MLP neurons of a small language model. Each row is named by its layer, matrix (gate and up: input weights; down: output weights) and neuron, and shows model dimensions 32-127. Each number is 200 + 40 x the weight over its row's rms, rounded and kept within 0 to 999. A neuron's up and down rows have the sign that makes its largest values positive.
After each neuron's rows, "fires before" lists the tokens most often just after its 100 highest values on Wikipedia text that the model never trained on; "fires on" lists the tokens most often at its 100 highest values on Wikipedia text that the model never trained on. A number after a token or word is its count.

L9.gate534,267,188,180,289,129,184,202,228,148,163,201,239,185,174,182,246,173,230,206,244,201,172,224,185,247,169,151,122,209,278,136,299,198,215,194,258,173,213,172,206,217,216,173,202,213,156,157,155,207,191,149,214,302,167,184,228,193,151,196,212,208,224,191,161,217,235,245,190,242,260,213,186,152,198,246,187,204,240,251,129,242,119,268,206,265,163,164,214,253,228,206,160,216,223,177,230
L9.up534,239,194,173,237,171,153,242,216,181,139,196,259,207,187,151,256,295,198,156,228,217,225,168,161,248,206,133,159,227,233,224,236,209,190,162,291,250,229,242,228,249,219,162,214,118,193,180,203,215,206,233,197,260,155,220,265,231,205,147,199,232,210,210,248,157,174,170,197,243,218,222,161,199,160,262,235,187,277,227,199,187,197,194,300,209,195,178,251,220,272,226,191,175,250,199,246
L9.down534,172,279,94,150,252,233,296,169,222,215,195,196,228,254,265,251,205,209,225,178,223,173,194,196,248,244,231,190,278,104,219,132,141,154,184,246,303,178,181,188,199,184,237,172,194,160,232,210,207,122,221,248,208,203,298,272,141,199,178,158,155,164,191,149,187,207,188,141,301,162,177,235,199,182,199,249,193,188,231,245,144,244,219,169,214,212,165,199,271,212,244,185,202,177,152,195
fires before: "\n" 45, ":" 7, "S" 7
fires on: "\n" 41, "." 24

L9.gate239,177,168,185,250,156,150,208,216,229,194,255,172,157,211,207,200,249,194,316,250,226,181,239,226,239,166,227,213,189,205,232,235,173,210,259,123,271,184,226,185,189,267,202,172,203,228,192,188,231,262,111,215,165,190,194,222,181,222,196,209,167,159,218,241,174,262,214,150,247,214,111,202,176,151,142,211,235,195,157,180,150,220,181,167,224,202,221,158,203,198,199,180,237,227,141,112
L9.up239,203,269,170,234,263,228,148,240,205,234,274,164,164,127,232,252,240,142,301,215,146,191,184,199,209,160,130,97,185,186,203,254,184,214,219,186,226,124,243,161,142,175,214,202,265,200,155,174,218,182,113,202,231,296,157,223,176,115,161,183,177,237,204,222,213,203,153,136,94,154,248,204,256,220,196,167,168,204,118,237,196,182,183,223,181,256,180,237,327,215,163,172,259,250,187,201
L9.down239,201,282,205,185,246,166,215,136,200,238,248,180,132,202,243,179,173,199,291,230,219,230,183,228,126,100,175,127,200,191,258,223,152,307,242,171,234,216,239,179,211,246,258,235,231,206,195,198,251,231,154,214,197,220,276,219,214,170,157,294,251,271,225,211,228,187,190,252,189,248,164,170,252,266,182,183,133,232,233,209,154,270,182,198,189,262,175,258,249,229,84,189,249,156,155,198
fires before: "0" 22, "3" 20, "5" 16, "2" 15, "1" 12, "4" 8
fires on: ":" 61, "2" 33, "°" 6

L4.gate163,281,241,207,119,135,186,251,202,212,229,279,205,267,123,244,223,165,195,210,217,216,187,214,187,184,161,174,223,142,175,274,157,181,170,224,184,152,218,218,138,262,130,213,158,213,171,182,179,186,217,229,150,213,243,188,195,221,235,186,232,167,186,178,222,158,164,227,260,220,250,233,165,112,234,226,146,172,240,175,212,169,257,165,263,133,193,181,221,192,203,195,198,208,129,218,182
L4.up163,217,141,188,173,193,137,208,215,213,177,225,218,279,215,146,224,237,231,156,199,216,205,243,201,280,180,219,179,197,152,219,138,160,160,191,176,235,280,248,102,161,204,220,123,177,69,252,239,178,139,188,184,214,228,206,219,202,183,238,185,210,179,129,185,211,244,217,224,254,234,214,207,207,236,226,143,216,330,235,205,196,250,266,211,215,173,245,246,266,199,209,178,171,222,184,149
L4.down163,230,271,183,112,235,167,269,142,182,176,222,181,190,194,284,214,139,110,241,256,219,236,202,186,192,189,164,217,155,241,231,183,165,179,183,145,206,172,129,222,219,170,192,188,199,253,219,208,236,233,131,135,211,239,152,173,231,199,187,241,193,170,168,195,171,243,208,177,204,219,205,179,190,210,214,174,108,160,180,209,201,153,151,238,163,180,210,201,247,273,189,261,260,209,182,173
fires before: "1" 78, "2" 15, "0" 5
fires on: "0" 100

L4.gate356,224,258,174,207,216,211,185,228,185,203,192,201,163,209,224,212,209,234,254,162,157,182,113,237,110,198,226,203,172,130,283,160,159,242,217,212,224,167,164,177,260,143,212,223,219,204,161,145,169,221,134,201,219,237,165,270,247,139,246,225,210,196,240,195,145,193,198,251,240,184,127,146,149,259,202,265,197,166,187,187,168,172,179,156,154,215,224,247,234,199,211,173,255,198,187,197
L4.up356,236,254,166,229,155,234,144,236,181,230,198,190,204,165,194,154,197,204,264,215,168,179,162,229,155,169,243,133,180,110,228,242,134,176,216,270,244,252,195,178,195,235,166,220,173,213,229,217,187,228,199,274,172,219,214,234,244,192,246,177,191,193,249,160,258,188,185,282,162,226,157,186,269,174,191,249,194,152,171,170,176,153,146,151,188,266,197,181,242,212,184,130,232,216,228,204
L4.down356,269,210,196,194,234,123,237,196,202,173,160,169,199,248,189,218,157,209,182,170,177,178,234,184,245,222,177,254,183,238,191,159,258,228,255,130,190,136,168,223,217,160,269,196,222,182,199,195,209,196,169,129,256,230,201,172,235,129,198,181,187,250,172,248,201,230,219,135,220,189,246,203,113,199,148,166,260,215,224,218,191,225,223,212,213,151,252,234,236,186,238,246,222,193,186,192
fires before: "2" 33, "0" 17, "1" 5, "s" 4
fires on: "0" 35, "–" 26, " San" 19, "activ" 5, " join" 4

L6.gate288,230,265,117,233,162,261,165,190,226,186,177,235,221,221,140,275,158,216,186,203,200,194,186,229,154,140,227,217,193,196,175,262,133,207,260,157,159,211,200,164,198,258,253,287,170,197,166,270,260,155,228,292,212,182,143,189,116,224,225,218,238,257,205,141,189,228,189,248,211,222,249,158,226,212,229,259,272,256,240,259,267,258,242,241,224,176,168,286,194,169,213,135,237,162,226,194
L6.up288,289,191,199,179,169,220,208,241,225,208,193,228,168,215,220,234,224,262,214,247,243,267,239,214,219,153,195,137,178,139,198,186,194,221,189,168,147,207,236,264,185,196,204,217,180,215,151,230,168,238,215,190,159,192,84,252,243,158,182,270,225,193,191,211,140,205,172,137,141,170,166,177,185,237,184,211,182,154,243,113,235,206,255,230,158,200,164,195,207,250,171,240,245,261,126,214
L6.down288,174,189,123,164,179,208,171,146,191,182,214,195,213,214,175,302,168,164,192,239,177,186,185,195,163,167,232,230,161,169,189,219,207,207,252,145,125,208,279,246,227,264,261,231,152,213,237,253,234,176,239,218,209,233,231,170,146,265,271,225,165,274,207,167,167,163,212,235,193,164,186,143,270,158,193,240,244,222,258,207,241,228,268,190,219,178,174,281,255,133,288,151,214,185,222,209
fires before: "2" 28, "1" 20, "3" 5, "4" 5, "5" 4, "R" 4
fires on: "-" 99

L8.gate65,149,150,204,170,279,235,187,209,207,250,220,194,237,216,271,189,111,210,232,165,164,223,193,179,153,235,129,253,124,96,159,201,149,122,259,161,197,207,155,205,251,243,186,184,243,207,171,236,228,202,203,219,248,233,136,162,167,255,166,208,160,192,203,221,159,243,166,217,195,211,150,219,240,163,198,289,162,173,150,209,170,181,201,190,211,194,176,222,243,223,203,269,175,233,206,193
L8.up65,285,127,164,218,176,147,173,186,176,193,235,280,155,272,185,156,172,201,207,235,202,162,290,257,173,152,172,153,175,256,193,268,233,225,164,196,229,224,232,223,150,254,197,226,189,170,164,152,179,211,169,222,168,198,220,251,200,127,108,193,160,197,192,122,153,213,138,204,181,149,198,179,220,178,220,186,213,215,208,216,268,226,193,213,160,213,217,174,186,120,186,176,179,178,226,215
L8.down65,187,243,212,209,293,225,235,241,234,231,216,230,224,201,215,195,170,191,230,152,164,261,186,133,251,237,150,208,203,103,241,229,165,145,227,173,195,185,94,236,237,228,232,197,244,245,223,238,219,177,247,207,231,255,130,164,178,315,266,184,163,207,178,220,210,164,238,144,217,228,254,213,234,181,230,237,179,152,211,193,143,177,241,193,203,232,190,250,254,271,203,220,252,213,201,183
fires before: "3" 19, "2" 17, "1" 15, "4" 12, "5" 9, " |" 6
fires on: " " 100

L4.gate483,148,149,153,241,283,177,216,168,145,249,249,233,285,159,147,247,181,181,248,212,197,215,235,143,283,175,180,289,176,237,249,168,112,141,155,222,180,160,239,265,270,219,153,190,206,249,223,204,209,179,236,218,216,193,197,211,248,184,220,202,188,171,227,254,205,230,261,231,172,209,198,179,220,207,185,232,250,155,211,172,199,268,208,176,231,157,217,185,177,197,159,229,241,208,227,158
L4.up483,145,224,132,272,246,172,286,271,143,212,185,158,177,231,145,172,173,182,166,190,168,234,270,159,287,119,220,185,246,181,226,255,238,177,202,232,269,196,226,209,267,246,214,189,185,148,135,212,190,240,176,183,209,184,191,221,212,234,174,174,243,235,179,156,307,260,242,211,208,227,129,179,220,217,258,182,180,168,270,258,241,129,169,212,162,178,170,220,167,177,266,197,186,252,222,104
L4.down483,258,211,123,248,195,197,226,177,186,224,201,200,151,222,160,246,230,240,233,223,152,229,227,200,213,185,195,278,199,245,208,256,140,256,126,225,193,170,170,201,157,259,263,231,222,225,210,216,187,195,215,199,277,186,198,168,203,141,206,196,206,246,187,161,144,177,197,169,198,190,139,221,259,139,234,179,134,256,243,161,218,200,165,196,240,151,183,202,159,188,167,233,277,210,234,182
fires before: "-" 58, "\n" 17, " " 5, " Member" 4
fires on: "\n" 84, " Lower" 4, " East" 4, "g" 4

L9.gate372,183,205,233,204,271,178,187,214,196,197,282,204,203,237,164,261,233,179,220,208,260,190,204,181,199,308,201,160,190,196,163,167,205,113,248,206,183,252,188,214,142,166,212,120,240,257,229,167,173,201,169,232,177,209,183,209,173,130,177,243,205,242,148,158,253,170,176,202,294,165,174,224,162,121,236,185,212,212,203,190,182,219,216,252,233,163,177,188,169,241,206,183,225,264,273,148
L9.up372,241,184,187,170,181,179,261,190,188,193,216,169,192,240,217,172,193,138,250,125,177,249,228,199,232,148,218,196,192,131,208,184,241,227,224,94,216,236,177,193,227,261,232,193,169,238,206,189,275,203,179,285,136,173,194,245,184,215,152,173,171,215,238,146,239,225,198,217,278,204,144,198,237,133,174,280,201,169,131,265,142,193,229,229,242,242,207,256,252,189,206,203,195,151,218,186
L9.down372,129,173,157,241,166,188,209,218,241,238,208,188,245,258,286,120,225,186,252,173,149,223,213,252,178,213,200,241,217,124,202,198,191,213,232,148,164,238,221,143,196,216,158,217,198,211,173,273,248,169,181,192,260,183,203,214,145,218,192,181,239,186,286,221,171,222,182,125,233,232,270,206,217,209,220,182,184,210,186,223,203,120,260,142,235,189,225,173,234,219,271,244,235,108,251,223
fires before: "0" 50, "1" 17, "2" 12, "4" 6
fires on: " " 93

L9.gate514,246,219,199,208,186,233,240,179,207,180,208,206,200,196,209,264,216,241,156,193,213,199,266,212,275,175,211,242,227,281,167,241,243,193,161,224,179,206,248,255,162,216,171,207,197,184,214,213,271,279,291,160,117,265,197,215,205,194,254,137,192,224,217,203,127,140,137,221,213,194,242,236,190,235,217,195,134,272,217,175,112,182,149,205,217,171,194,193,134,130,167,180,182,191,192,213
L9.up514,290,174,234,241,226,179,199,108,241,196,218,263,115,242,197,97,209,255,154,206,172,210,207,195,251,193,238,248,204,178,234,246,181,140,205,204,245,222,195,139,138,219,175,181,270,184,147,181,176,122,143,226,117,200,144,230,181,175,79,205,232,125,112,262,236,189,217,121,224,224,187,132,214,167,147,196,202,171,174,272,175,181,195,118,241,230,165,243,244,229,153,180,190,154,205,181
L9.down514,185,191,191,210,153,145,118,202,186,182,153,242,206,221,239,213,252,188,118,201,205,202,212,215,212,203,210,196,120,168,177,167,143,185,282,294,238,248,199,210,143,197,204,198,157,189,168,221,269,170,238,195,145,130,196,151,219,202,196,253,173,194,139,239,220,207,190,222,157,143,207,186,169,163,154,193,93,256,190,219,288,230,158,206,195,154,188,215,225,222,238,199,167,237,198,261
fires before: "9" 17, "0" 11, "1" 9, "4" 8, "5" 8, "6" 7
fires on: "9" 44, "1" 14, "0" 11, "8" 9, "2" 4, "," 4

L6.gate555,248,220,227,184,207,152,148,202,232,199,200,189,141,223,290,229,180,180,145,227,202,228,221,201,229,201,245,129,250,234,211,299,181,163,208,263,247,188,175,180,94,185,185,153,217,157,219,199,171,204,130,257,131,260,215,223,144,201,197,180,183,263,176,159,300,210,171,239,189,181,120,180,205,177,185,283,193,269,198,172,212,253,197,275,225,165,180,207,268,182,204,195,176,178,135,144
L6.up555,263,148,196,248,163,200,199,257,244,210,217,293,228,142,204,140,242,215,162,187,188,265,169,192,155,184,206,136,238,139,219,218,161,164,234,208,189,186,218,207,151,227,108,166,184,242,189,171,191,220,167,242,204,180,216,202,216,229,217,237,210,162,223,170,254,251,239,109,187,247,79,197,273,174,153,243,188,261,202,156,195,164,272,215,190,228,262,177,253,187,218,190,213,273,142,197
L6.down555,175,154,178,264,198,193,192,215,205,222,283,234,165,196,89,172,251,245,220,236,208,206,144,253,129,245,258,161,259,211,170,159,239,172,174,156,221,188,231,155,188,281,210,171,215,153,247,113,175,152,215,227,198,147,151,170,228,252,171,237,99,167,197,227,169,240,131,96,201,198,158,189,256,212,179,162,210,181,185,125,167,203,205,189,263,153,212,183,219,201,258,224,198,268,178,173
fires before: "\n" 26, " The" 18, " This" 6, " She" 5, " It" 5
fires on: "." 100

L6.gate305,218,206,222,221,254,173,172,205,295,209,280,236,207,227,227,254,275,167,154,186,149,136,159,217,195,273,218,197,235,200,225,149,132,251,169,181,181,211,184,197,197,238,168,176,325,194,171,212,244,274,203,237,187,175,182,225,175,154,193,186,151,214,249,153,104,170,234,139,212,179,198,149,113,210,214,249,175,142,175,165,242,270,247,151,200,193,167,173,232,166,216,241,123,161,268,180
L6.up305,242,147,149,201,166,152,239,243,209,120,199,180,250,145,329,250,253,202,201,240,195,204,233,213,211,201,264,191,172,230,138,216,237,288,181,213,229,204,219,260,184,173,191,202,243,249,231,248,213,255,182,213,280,191,140,209,216,192,272,187,222,197,252,205,188,215,199,319,179,202,144,263,176,192,122,181,149,181,169,224,180,185,219,192,148,242,146,202,110,287,104,240,159,199,180,227
L6.down305,201,202,262,213,220,162,249,112,233,206,188,166,193,311,94,168,194,163,161,262,198,156,218,261,199,181,146,238,215,156,228,202,231,185,234,232,183,121,162,212,158,212,203,175,216,253,173,247,276,224,276,137,195,206,182,225,249,253,202,175,228,236,222,189,205,259,170,115,234,153,197,230,181,182,267,166,248,153,246,198,172,157,197,188,147,204,255,269,216,262,128,212,228,214,191,180
fires before: " |" 48, "\n" 7, " –" 7, "ologist" 7, " (" 6
fires on: ")" 76, "bi" 7

L8.gate537,150,262,223,201,196,190,150,213,196,219,208,119,206,256,299,179,200,190,128,244,168,253,182,203,207,159,206,135,225,235,199,177,253,158,165,258,189,213,209,176,128,167,183,240,199,200,246,210,232,230,166,215,228,265,186,238,205,187,163,198,176,148,194,184,147,108,144,214,233,208,215,200,228,192,196,206,173,159,200,164,225,148,175,181,233,157,292,170,151,169,216,91,215,256,146,291
L8.up537,228,151,208,167,216,271,260,145,213,183,297,257,215,213,206,122,162,230,325,205,161,155,100,188,204,227,131,236,175,155,231,210,192,170,121,186,180,208,190,194,174,172,228,177,190,223,206,194,234,204,162,243,173,217,207,153,227,221,258,258,150,257,155,144,176,120,134,185,211,212,228,186,239,245,221,242,195,177,197,222,149,212,220,187,186,203,126,192,165,201,152,273,161,180,167,220
L8.down537,185,253,224,236,145,184,163,239,191,200,173,235,140,163,109,238,218,201,184,206,223,244,219,144,190,236,194,184,199,108,208,229,158,194,293,160,240,113,207,157,256,223,207,146,160,221,188,227,188,204,220,132,205,202,186,239,183,202,229,174,201,191,140,217,164,182,164,222,167,187,264,74,219,179,168,220,221,264,181,199,178,174,176,217,249,211,137,167,210,184,285,241,209,213,254,128
fires before: "0" 37, "9" 17, " was" 4
fires on: "2" 41, "1" 21, " He" 15, " he" 6, "the" 4

L8.gate253,182,131,124,170,266,191,233,175,151,249,198,216,182,245,196,152,206,159,101,212,214,170,187,200,215,229,207,233,210,161,195,204,155,160,230,214,172,246,123,233,179,167,207,203,243,161,128,220,95,211,243,161,94,115,127,272,150,185,186,230,195,175,146,207,254,234,195,147,179,262,218,209,220,142,193,192,215,193,197,219,171,246,125,206,279,244,126,222,161,229,246,189,236,186,241,198
L8.up253,171,199,237,145,228,182,247,159,153,209,196,245,200,178,234,223,206,127,198,257,192,173,245,243,151,248,183,203,176,226,233,251,192,175,285,144,241,149,170,213,232,278,247,120,185,178,216,91,240,183,72,188,176,193,191,205,220,162,203,162,192,120,168,272,186,147,210,234,136,218,214,224,247,217,165,229,174,184,189,227,155,154,137,152,200,206,239,221,235,203,155,152,209,200,249,194
L8.down253,174,193,198,177,241,240,189,274,148,148,166,217,247,132,159,214,241,230,214,154,146,184,172,204,286,149,208,159,188,181,155,151,254,192,182,227,238,207,246,218,289,178,247,259,206,257,202,240,140,223,195,212,185,270,250,128,163,223,223,118,221,263,267,97,199,228,209,263,185,260,215,213,185,179,249,150,143,198,151,210,234,178,225,209,191,156,215,175,257,254,250,239,297,177,264,155
fires before: " " 48, " a" 15, "\n" 6, " an" 4, " the" 4
fires on: " |" 53, " is" 18, " were" 4, " was" 4, "8" 4

L5.gate175,154,128,119,208,188,179,247,203,146,189,183,212,181,156,242,159,233,120,203,210,224,210,233,242,178,230,201,220,146,242,120,193,87,146,246,202,219,215,284,145,236,188,222,155,138,211,158,247,282,172,244,227,230,207,207,154,199,227,137,251,251,199,215,183,204,163,154,183,254,92,220,201,206,141,113,171,197,203,205,191,145,238,200,243,162,226,225,228,241,246,201,202,181,163,162,253
L5.up175,255,180,188,236,189,275,204,169,141,149,213,194,148,172,288,173,156,134,216,156,157,248,262,290,172,244,260,218,222,201,204,257,111,246,261,190,219,170,247,190,251,173,169,249,195,281,187,243,271,159,208,256,184,160,183,163,224,132,229,223,208,204,188,179,219,221,167,159,154,262,246,177,172,233,200,187,230,180,204,254,220,162,227,241,133,150,248,176,262,151,182,212,208,217,265,228
L5.down175,259,225,267,190,242,236,130,272,205,178,203,153,205,261,230,215,185,226,175,152,239,204,177,268,170,145,245,172,260,177,228,267,232,230,227,201,198,250,138,204,193,170,155,200,216,265,268,191,155,180,191,209,166,180,178,200,171,123,247,212,160,183,207,200,154,211,227,238,110,311,181,154,201,258,245,289,207,178,187,212,248,126,242,191,196,222,228,221,202,159,232,184,245,193,220,143
fires before: "|" 52, ";" 10, "\n" 9, " |" 5
fires on: "\n" 61, "V" 12, "3" 10, "W" 5, " Team" 4

L4.gate3,209,121,215,131,201,122,221,183,172,203,156,165,233,199,272,214,237,257,217,190,153,167,216,182,157,222,179,209,192,183,221,314,232,203,183,256,274,223,251,231,178,197,193,159,189,208,185,216,183,285,257,276,179,194,188,208,182,237,256,232,240,256,224,168,226,224,180,170,202,211,196,163,205,268,244,111,298,203,183,159,165,185,142,194,286,182,226,97,248,198,172,164,228,226,212,224
L4.up3,193,213,157,226,173,224,188,244,160,240,158,205,164,235,239,184,280,222,205,202,227,113,238,111,190,168,182,245,152,209,142,199,299,170,130,306,248,194,154,192,118,211,199,272,250,103,210,252,225,234,282,246,156,215,178,163,213,206,160,187,238,236,240,124,150,146,227,186,205,198,238,181,189,239,165,148,226,192,217,145,188,179,170,189,213,174,222,145,153,199,219,270,232,264,206,288
L4.down3,169,270,155,193,181,275,231,197,189,241,186,209,182,195,209,201,326,208,282,239,186,163,215,145,238,167,152,200,193,242,133,172,279,196,191,286,291,121,119,229,169,232,192,292,246,120,200,229,221,261,250,262,168,208,201,167,181,178,245,183,227,201,253,127,165,192,222,222,216,175,238,213,144,180,117,163,180,208,243,166,166,181,181,192,184,201,187,147,177,184,196,301,193,237,220,291
fires before: "\n" 38, " |" 19, "---|---|---|---|" 7, " " 4, " \"" 4
fires on: "---|---|---|---|" 36, "0" 24, ";" 18, "\n" 8, " |" 7

L4.gate103,185,187,217,199,302,168,261,157,216,171,244,136,263,205,165,204,204,217,204,134,158,197,208,133,145,227,185,199,145,142,243,190,193,240,285,268,231,239,217,150,197,222,175,233,226,253,157,208,189,215,267,193,225,297,196,209,193,146,134,194,156,147,183,160,158,230,203,215,163,284,200,121,169,165,231,180,158,220,216,127,127,217,222,217,186,155,201,243,160,183,140,214,232,225,267,185
L4.up103,220,237,219,176,183,204,209,252,135,212,226,222,233,192,134,292,264,240,189,161,222,220,278,213,220,94,225,201,175,188,187,206,307,202,220,228,211,178,186,175,168,175,184,182,99,184,127,181,229,229,216,73,188,184,207,232,194,189,119,165,185,230,149,204,226,257,185,206,226,246,253,194,211,218,233,172,158,251,164,123,232,74,227,242,182,160,189,212,143,210,188,173,139,217,196,182
L4.down103,245,247,194,271,195,249,258,264,180,225,212,227,137,181,209,180,193,167,130,179,226,172,209,229,224,204,159,154,203,223,219,215,197,183,160,123,204,161,262,149,171,184,242,157,182,191,220,221,176,156,148,208,182,181,247,170,159,227,218,152,162,216,220,250,265,197,203,223,162,196,267,208,199,209,147,162,225,204,266,266,257,181,185,136,268,218,272,192,251,226,232,243,222,210,130,173
fires before: " |" 28, "\n" 17, " of" 7, " and" 5, " from" 4
fires on: ")" 41, " round" 10, " section" 6, " side" 5, " graduated" 5

L8.gate393,261,175,205,239,143,237,163,200,234,164,166,163,239,245,138,271,183,229,243,149,143,203,209,194,246,145,143,190,236,178,122,241,166,228,187,214,304,185,227,195,136,224,201,231,234,200,169,315,164,204,180,167,127,208,233,215,230,222,243,175,200,268,305,175,218,285,150,153,254,212,225,179,138,197,243,232,249,202,212,214,219,215,240,255,196,165,198,234,161,200,184,177,219,220,195,189
L8.up393,168,224,142,186,251,172,216,240,215,237,193,188,177,157,170,185,229,243,253,242,281,179,197,218,191,169,197,251,173,153,242,239,166,242,176,112,183,212,203,187,206,192,168,193,163,184,198,192,91,117,256,239,249,256,152,227,209,206,159,204,235,219,101,166,227,190,235,232,234,213,219,187,213,251,212,214,185,286,267,254,178,118,145,215,173,191,276,247,211,158,175,210,200,181,228,248
L8.down393,160,146,225,212,148,229,161,188,192,191,165,125,176,200,212,268,199,141,171,138,240,156,165,220,176,165,192,236,155,147,222,252,184,200,192,164,233,143,136,217,179,228,131,288,209,201,158,146,209,220,146,168,204,229,220,261,226,172,217,176,196,192,220,154,117,214,145,237,155,229,253,182,211,171,175,223,190,223,192,241,216,196,196,263,239,209,256,243,205,153,177,234,190,178,199,175
fires before: "-" 43, "\n" 36, "|" 14
fires on: "\n" 99

L8.gate23,176,228,239,164,217,79,188,168,215,130,190,231,231,245,171,127,212,270,175,199,179,190,147,227,206,210,219,171,205,135,264,160,247,170,212,251,304,265,158,218,148,245,173,228,206,195,168,154,193,210,238,142,186,222,172,239,186,194,155,160,163,210,184,216,192,216,173,184,137,241,193,209,239,197,249,130,155,156,182,120,183,235,202,187,277,123,188,164,246,183,171,163,177,253,236,199
L8.up23,153,154,137,247,167,275,219,176,215,160,140,226,169,222,117,181,94,251,140,154,221,151,215,256,218,186,198,197,251,291,220,159,175,230,143,224,187,226,200,181,220,288,199,222,187,200,158,180,226,156,183,137,199,230,226,198,254,188,125,216,171,120,178,229,168,156,199,223,167,208,195,117,265,171,178,242,209,212,203,226,237,263,179,243,212,220,63,235,209,175,244,121,241,196,197,126
L8.down23,196,223,166,254,223,245,246,257,195,248,203,187,212,184,241,185,159,260,245,160,194,252,202,199,162,221,176,208,175,187,199,190,176,196,239,146,160,149,195,261,258,137,229,172,172,120,205,313,171,196,228,201,226,222,220,209,225,212,232,186,179,200,264,151,252,215,221,192,273,181,273,218,199,186,226,207,265,209,249,255,234,178,220,172,164,189,216,204,222,195,126,231,240,179,174,198
fires before: "\n" 56, " " 14, " of" 4
fires on: " =" 55, "." 15, " of" 10

L5.gate303,208,199,204,242,182,198,197,229,186,227,222,210,213,211,202,263,191,229,236,292,222,214,253,256,212,247,125,216,163,166,191,255,208,190,145,166,205,261,172,207,127,215,151,245,268,227,150,213,230,237,176,233,235,185,184,149,117,230,245,138,225,207,256,114,187,182,144,139,172,201,229,240,148,185,175,257,233,243,223,280,212,226,219,158,134,215,142,139,189,240,164,169,221,229,158,131
L5.up303,200,251,137,279,177,216,162,197,148,196,182,198,175,276,206,254,147,174,291,256,238,198,182,209,125,185,164,220,174,161,184,258,207,211,174,211,171,251,136,160,131,231,215,232,258,172,210,125,240,174,251,194,208,222,174,194,251,288,199,207,184,202,232,210,162,149,134,183,93,215,192,186,161,193,160,266,279,156,338,228,206,180,223,186,181,198,164,214,252,174,178,170,229,213,151,144
L5.down303,183,202,155,179,271,248,155,184,245,198,207,179,157,198,214,216,135,196,211,177,182,215,197,218,103,139,206,260,194,242,170,162,201,169,198,175,168,204,166,165,176,187,201,156,152,180,287,147,212,212,244,176,211,224,168,176,265,235,210,281,222,203,198,239,196,250,218,203,165,178,223,125,213,241,182,215,262,121,262,147,193,210,200,221,283,177,199,274,225,176,303,180,203,194,198,237
fires before: "/" 27, "." 23, " m" 7, " (" 6
fires on: " m" 47, "6" 14, "2" 13, "0" 11, "-" 6, "4" 4

L9.gate478,197,213,222,182,173,137,179,186,228,221,190,181,215,217,216,256,196,132,141,277,160,159,155,193,255,241,266,191,259,209,212,136,199,163,253,256,255,184,209,167,187,181,164,167,215,114,222,157,183,131,216,232,195,205,216,234,197,149,195,215,146,178,190,176,163,196,218,249,133,142,220,203,147,249,148,207,200,159,254,215,263,159,219,232,215,251,290,182,173,171,219,233,169,170,259,133
L9.up478,173,190,143,133,164,220,104,175,228,127,246,237,168,187,206,175,273,153,226,258,227,259,206,179,203,198,179,116,182,126,181,283,175,264,296,225,311,186,149,223,171,258,207,181,208,224,197,203,252,197,154,175,152,230,124,202,190,233,198,211,183,195,94,207,177,192,154,147,143,192,127,258,195,191,135,194,117,148,209,139,218,168,238,225,233,224,244,157,227,181,239,159,108,221,197,207
L9.down478,227,184,253,189,200,168,172,244,200,208,214,195,181,223,258,215,200,205,124,204,221,161,171,179,186,168,195,190,223,207,235,210,266,207,225,254,183,228,180,175,140,162,186,207,226,200,167,97,186,110,223,246,191,156,203,266,243,158,152,235,122,261,196,154,191,169,189,241,191,168,151,153,133,191,107,168,194,166,179,233,215,217,180,217,198,264,231,190,191,217,147,226,197,234,221,230
fires before: "\n" 58, "-" 11, "|" 4
fires on: "\n" 71, "." 19, "," 4

L4.gate481,223,248,252,255,211,263,192,239,244,188,234,96,252,205,257,221,178,196,249,239,190,168,193,262,148,157,258,243,132,143,234,188,231,207,139,233,179,242,214,228,221,215,151,224,235,173,241,128,217,141,189,209,213,204,284,149,136,172,215,198,253,167,214,201,240,217,186,213,201,173,228,189,213,213,223,201,163,214,249,168,230,216,186,196,225,133,206,201,298,201,170,165,273,259,229,174
L4.up481,149,198,243,247,194,192,183,289,192,206,262,137,179,232,143,299,193,242,148,243,180,182,221,132,275,112,207,165,202,145,180,164,256,205,160,208,206,187,256,225,173,198,184,170,170,169,157,138,144,246,190,227,190,247,180,224,195,206,169,234,251,183,152,163,170,213,189,195,265,261,197,127,227,237,183,155,248,222,231,153,226,127,234,263,249,168,100,183,139,153,183,245,208,206,174,180
L4.down481,180,176,226,174,170,253,227,232,230,202,175,149,202,161,221,142,120,186,262,184,168,192,221,163,161,220,164,240,172,227,238,197,267,240,105,172,187,240,199,199,222,213,186,193,242,197,238,152,236,181,216,187,223,149,264,171,169,204,254,244,150,208,214,147,217,187,146,197,192,98,133,244,187,183,251,226,211,220,181,185,201,226,172,223,258,163,258,249,225,187,159,197,283,206,215,224
fires before: "\n" 67, "2" 5, ";" 4, " (" 4
fires on: "==" 64, "–" 19, "." 7, "}" 4